MLP neurons of a small language model. Each row is named by its layer, matrix (gate and up: input weights; down: output weights) and neuron, and shows model dimensions 0-223. Each number is 128 + 32 x the weight over its row's rms, rounded and kept within 0 to 255. Numbers have three digits each. A neuron's up and down rows have the sign that makes its largest values positive.
After each neuron's rows, "fires after" lists the tokens most often just before its 100 highest values on Wikipedia text that the model never trained on; "fires before" lists the tokens most often just after its 100 highest values on Wikipedia text that the model never trained on.

L7.gate630:047135072081187100102165116159072123121165192159131086154105108189168143177101149100151124093149142136095140132124076106120158169126153078102181102073140096088086093149133080099053129082118158199103172129123075087117055148135153165124129097154066098113112104148095141133065111142154130093111104204171104160128147144139084109126131096184137163152146056092168115122089150106134069104132114168107183094138143113155181088192161132100151115145114150185149139087135128159080108162108144083142102144088151142164177123136123118152075184134130162155156129057129133110149139150084116139113147133139122066197128159121168124155176125129100145099117139125128112106147104129114096099116
L7.up630:165128114102157089151137038158083141140178172183107136117133123111074128150125151083140069119146184184121093119110129202137114159154109125041123153214161135118119142153141144175084140179101119152108120151157159081149127160109118152097112121136126123109098136162105126132111160140112041139123148111116126132188123087180152145205056094106125070104168145124131147109160162144173163120082123162143121131121154151071176146160159075165079118105119170180119128118190120095144135125198141091092131154133160132144128141132183106145163152138140185156108108193066159078137132122110125089103133111112166149175167142121147128113127094133166099120164154131183101179214090121174153138161
L7.down630:101080145132121048080096137129135184111112168157108166155137087051131144116114123142154101142147102148133164110150101128121159151130150070164148116063131149130098098077148086160157156112159074152113187054108102140167145137156194172122119122133080095099160096131101171145078118114139145098129095156149176090119150119093125127157126120179106081101131135129175169104142129131134063145143185147150122094227146123141162067155131136156123098165079115124132146093147123136079133131114135129073091110095113181163146202094158134134081131124160165155149141134160084100053120135152143161152115158097164083142093098127152059226134100111094129109064126073090161097073157112111159117153
fires after: " |", " S", "\""
fires before: " |", "N", " 2"

L3.gate367:116070106089129103099178160076142135160118145184147108113115076138153149123125151135115160095158133167138098135177187167148104123114103172119132168087136119137123160154104136148099093064121175169125124204083172181173124169113127151109156088105181072153078067139175121134142103144130142126088131113119078180155158116146145155139035130155155154129122133104142106182159092107165140130227124112135102143117094127155071103133122155153134138110127197118128135188123149031103150102144154204150086157129085126134153122163087155112186148089169114091145171143093155116129145121111174168091090144110110183107148138128138131174110091069139122077193096117162179143205112132123122127140
L3.up367:138156119163122091097151055086150165116140162181100127143132082153136089180132127097113103131157127140135167125132188151169079101148112098131175183149064087161103146200134149122116106131163163097124120070203101121089081079137131128144105097102116130121103142134177128146099159093117159162121164094114098172108162159143076111187135104093078101085133073204055131185103096148126130117167146173112111129121149182135145093167152125194161111029134169135181126108108102123138090109057116088159125111111132177147158126123086160125146111134164137074130132078113190098148141125089130148148087139167082173118156136144152113125111098141120104131148118103141123126203152192086173093182
L3.down367:130163111159093126155121161173138115116154183136130112181146146103098124100143128137190172166118094139048159145101090102089105124138135067150106126127136131081129100120208078144144143118147138097158163127070116175154145145108127173107124126126109131158170110162141144101095095087129148174139147179110159137121124135083150159136129117172096128146118107087182129141082127159084070122061136188158186167095126106136106133120113115113117114129146071156143097115103098161121138132161195167074130115143211109085159113101184091198101071123105128142102080182179061083138100073115068164118145066119171097165049142131136132129165093125156112066100168088159157096108108161163177128086
fires after: " |", " an", " 20", "5", " the", " to"
fires before: " |", "2", ".", "y", "og"

L6.gate85:137137129080109158103143080140111130114104199161118140086161160071104126113070134134137217145128133154091197136136117129112090127092112116230149149096084077145094131148177090133152069119092138170132138131131126124102144140199081122145089182099143086091118159139152131112119134130165091091115141169107104144157121140167141161122109169145155119133177127102114125135134049135104121134143173087089171158167128170160087145160103146091080081090122132123109105095120072128172149178120130159158129176099094162147154115153096208138189085081041130105106169132124188136114116122044126083172132068121147113146076192142124092160124175147143098171127106141121168133099104161156101091121
L6.up85:145129042099097124099168106105097175100152117085066096155148079138113101070105119169132126132115140136099149107119087128131170047153142112148124158092126105128141128094233093136121136093063094157140095125205153114147095168083116115166068136149159086123171193186156133142187136106140112145060090148144095118171144144163140141138153108162134126120158100138170181118159132104066193144117101104123189073126148114100139112121121122153096125167139099144149160106136147125208120168183093165151088145140134121156164126113120137156138120153148100174133133083103122140129132144137156123095139045147064170189148139022157145187145118141093130138084137095141130104127109128176109083116
L6.down85:110104168125111061158078128053118116190098112136167133094115127095150115110149114100111090142149155147079132151119147128117156124134166130075084082162149100115130058121104181126121111171178144097065163074045125129136095107150177102122129123154125041151103164099058136169098104149086147121144121103119144172064171156061131096132144101092139096142099130107096155099106166131140129158145111086144130224138085172166111117124150094074171167145110114140135102113091104126119153122110132157166106097127148170129115170089152133117134149106164160075145169140195124136115186151067094075142049215155140104052171108130104158156133090146097124121127128082130134085128126094144113144117
fires after: " 201", " 200", " 198", " |", "2", " 199"
fires before: "–", " |", ")", ",", ":", "2"

L5.gate725:106130138123062118102162158180078083104151149153155084151051086105096084174144132143152143081199134156163199133078095136139183104136137136122144148111094096147159095108154041084169116113129115139134149067191114183150035128117078128110086117159158126156106174188161144175141105099134150126171108124135096133154170158083142146126058111131115136137126118110172142167094095165155110168167139119123183162138100177099107064178157121118139124160151215137144144162119150077099129168125130150191081146124127125142145136125113186161130126149130060136101071127122088135151129155060130113134153149080125205135150129125162114154171156124139170120132145146148110158144064113125121159153
L5.up725:055132138137106170078067151134159112128192168158140133089093139114183126144152148088156125146115150160126092133199084132139081155104105128081161132065155055094133194172136119102096167062120145079105077124172187074159152170136066118110156110152139155152131117143131141124136095121122138153135121107151152051101118092198079151172138091113135106140180088114105110102064125146136129167098138159129113146165101179178148157145106175152154135132166101109179121120069062141129168146145165127157134135129112164052132117114062117092135081102162130142122096108116134107127178081107143162065095140134183105170158155159120131118136157129110164105165192150144053138173136085154126134109
L5.down725:145149111116138118156157165134093171155183128124091142129078088111072102115089147136107091081118171154142080128094199108140195108138115178226109142103117129121155122160152097111146159149087095081123102164234116108141081083122192105096111101113116146095142175093108088128132118113127152168129115090133091116130099187139103094145178107152109143118161114174141158119078142170197102102142111143156173173115155076123152113127133104112118087092089143146129135146149123124111119096177101135132096137161125098170181107176133129181183129107172079122219086123174125124114096108209123155172096123178119113164135106116181115153089158149125107137037096095149116093111138177113075129165
fires after: " |", " of", " to", " an"
fires before: " |", ".", "$", "x", "end", "eng"

L5.gate552:060145096131170149154116129118099146108123087122154187141097115130153133123117163144175126024135111088094166127169107151091080112102102131175151148136146147123074202149100154132124117144111138153097144115157124143107134162186102127107117145122158140164137144162147095129154123167168153180136117157141113129121157108086095126040159153156151179142120144087196144190192138082189140143112132163180192134157161131181161112081169128094133114068118162143076101149126168158138131076096118172139115151129110072056214148058151059133131098126132094083119159168106167145122127146074165123118156125119099102164151139174127180204105121113182135155116111120096175139155151137095117088113
L5.up552:085174172150157066193100129093117149182137147107144133173117105062110119136165197117108058092092110150092121137139075178139159136159132078081111103146139164126138140068086127125186136182118082195105158123160121116131149149110139177087092127169086161140130121074158107123119092098185144144095153111206150097174128081150103130165112115118124136161158146119117180172101104097124142148181103130112136100118167092114181127108176088120087097079110174130156169098135091149140105129176102084087165137172089140150122155136145090150152096177127096191100153113134156163124155133113208144131063082145117123130046131111130170141152135177116120145098158168088090151082131107150135129050
L5.down552:108147112173167102119163109096141172104048141189141127139104168130077138175070099089137101153067104093144134143128179118158101156150136151159148093095139169126155116129174215162122133081128132121109123135070107092139095091144129103082183093108067101079150128076145158159091095149075102100092108151143135123136094095195144097120131149123101103134128160148100099085040079130169102109095176183131114106153145110123156098119119060098151134129138121169156079159146105097145138180104178136058084117114135137093093094123162180140128137130065209143162141099084093131159206128112036115135138188088119142084142134138140115103141090137087128169112154106122086133144141110147128105099
fires after: " |", ";", "R", "–", " st"
fires before: " |", "9", ";", "1", "4", "2"

L3.gate452:092158083101090116057139113070177195118115097121179062169131126143126175130177142184106080163128144109107143113184128036151205101168109090183082117149137135123132130137073130117114136095111164113108118174131146077089099101123206119164161127119128152125148186130116123086080138071090163156116129085119128123156123145096148125151130104131121153129101176132147130159181092125115133125140132139128125150131201158103145123114099096066082171072109180099086121112120134118031098170171096142099149048126118138127161128164111102148142137177105100149147144117066179129116166154110115124168147142115087155154103188173157216144128120129084112094128118135119127160149157112135166104192
L3.up452:196148098064084091064180120108164169156120153148111092168118118128166152110195131174149104172113116096132145152151154152173112152139155101147139105189115112103129132111146150131065125139099160189137176121096112117138195187172181106111142109123121051132148134192132083146140108101130141168128104120178162112156067180126160095125185106194103117155124171098065159106209105127144153086149139188115107137117161126120137160135097188142110202155119152154140096087149134132088125125147105133105128101097136103097149079107151068090098081113124214134088114147096131099170165129140134131120163126097107135143138154171104182111152076153114111114118118110145129141115120173118034151196
L3.down452:090146088117098127122164108136108110074059133117084140142090127051079160118140136156126121094155085109082158162138168133108200182179143164131125140112108108177135153125096098101130155096144115132107128115123213140110134144092122169168121161126155139113093177126110161085133128088122125167094103136146153074118132088136058164162123134137062192086123130153153111147115153122110154140179116189094176200112154107127147037134115140122149151112188146139074147089134149153123147104114152078147073127095096192110108094181139113133132099135096134140179103166171141082134107081068134073147127066098170140146097110119092176125120032111093091131088118106111096115092209142115142144168
fires after: " |", "-", " 201", "|", " 200"
fires before: " |", "–", ".", ")", ","

L5.gate126:140094099120121174135195197147133098144173087118193116125134086091153113081117088171128094112185133116141181119145121144127159146121149144187137162161111137144140133188145096087127155119140170091134094139180122184154102150110141187126062132127132077174120111112124085126113154153083136111086091117124120142102087081106120161154170134094120137203085100058149127097127140127117099057170148154089056164089117154130127132114051079101167122126144063103104133123142170159142191097154126077127145098150107109185146145129071114105142192117170119076173112158175114117144123189204146151104111128081100137090163131138121134172084141181105164153128093147146152069080149085093147138152
L5.up126:129174118105150109143117159143137165161142176078094153180090045128217164118155119127127141093163127140139105154227144194090115100120202081158119143143149131148106130118091147071121161075100122179145138152139118144138172114081167117170090071084127076158145179187129131119135152133089123144143132132088143121095091139102103119139073116082106069133157104062126139109091105116143095151109101118155139147081164125172147141098069092130161129099148069091129111106074068134133133081156202118142112102150123130133129174144175097168115127143118097158141100136118102171111133154085098150134089133118106157158126165055143172129078183163179135173124134183132153117084193122083183140148
L5.down126:066120121097150144128152168077164140137148081142150199134144099073179103090108138145122082113161151129126174120163094123113157079103173101165151166158087119129067145175135100111155098107178138163187079156100177196118160193161110132147148131099151124099192178178127118075138200165139148102117156144106098164135141105140144140155083119098101147199148085126151119100140174105110097124169178153095079142125093153197160118135085152126143147161136075108155168120122122094110178104120122127196177158125134115105123175108090213179148100091180144081158145172144074142129209104140126126146101124103106164103149102131166113096129170130167144099130088129105115121096171102076163160143
fires after: " |", "|", ";"
fires before: ".", ",", "00", " |", "st"

L6.gate366:190071128153140111130108170126139079080083124101101106135145124087140104116103056114095114135141129108113105092110081131125120114136175134077154167144167046105106118107115127089127130133161116107120156144109085128086117102143099151139065114093094136128180140139134089132154170117201100192116147155145130090112114100127073152076052187092093138111162110117104124081126131143135084122171123097153147107180155138159182108078050114098145127092115100110123112167149093104149161128163212108113110164123196098125131111107148095044118092122160154133206151099204124112101160154131080103136110116149099091110161177131146124147054096152188116181163072141153103104114067096149170144106
L6.up366:134118147164126152107158107128097152131098175123106134188151106147068140121097150155097130140131103101154130110147198198164114075153108130097086140166152123076194116153105108131171070142126103168131087098182135144176085143143178108091137202178145136149141145145163102150139121134113119093126107080114154052166164197176131155109107124156107115145131134135088150113121101156122113131159147113122139099063138098124184144111172138093134100177168065110118184093020095104121142095132180154105112108134137057095094089115080079094089129178126143185125158126109106163123161101141148109140065133143102081125069162072116168172167115154134098149137121109066116137124199150107185169141
L6.down366:097132123156107143075094175121139195064156140092068179064187084112117171142176115121156082026119158107113148114093126153064154143107097075181100137168136076128118120082151127148102097130101112153160110102097115088150107137141147146142160122112159111091158145121161106148164086124149130112163084122142104143100136061147085144100099084171128131179130182150108188114140134142153107085171134122136139079086121110176146131150132089142112100137097081127105099162139100120084156150192131122129114135097128130124054053149162163126066136046083153076178145190173087151120121163142094128101193102186120174173105151136112168102189121147119145175105144124095153116131155129113146127161
fires after: " |", " M", " m", ";", " C"
fires before: " |", "ter", "on", "ters", "l", "."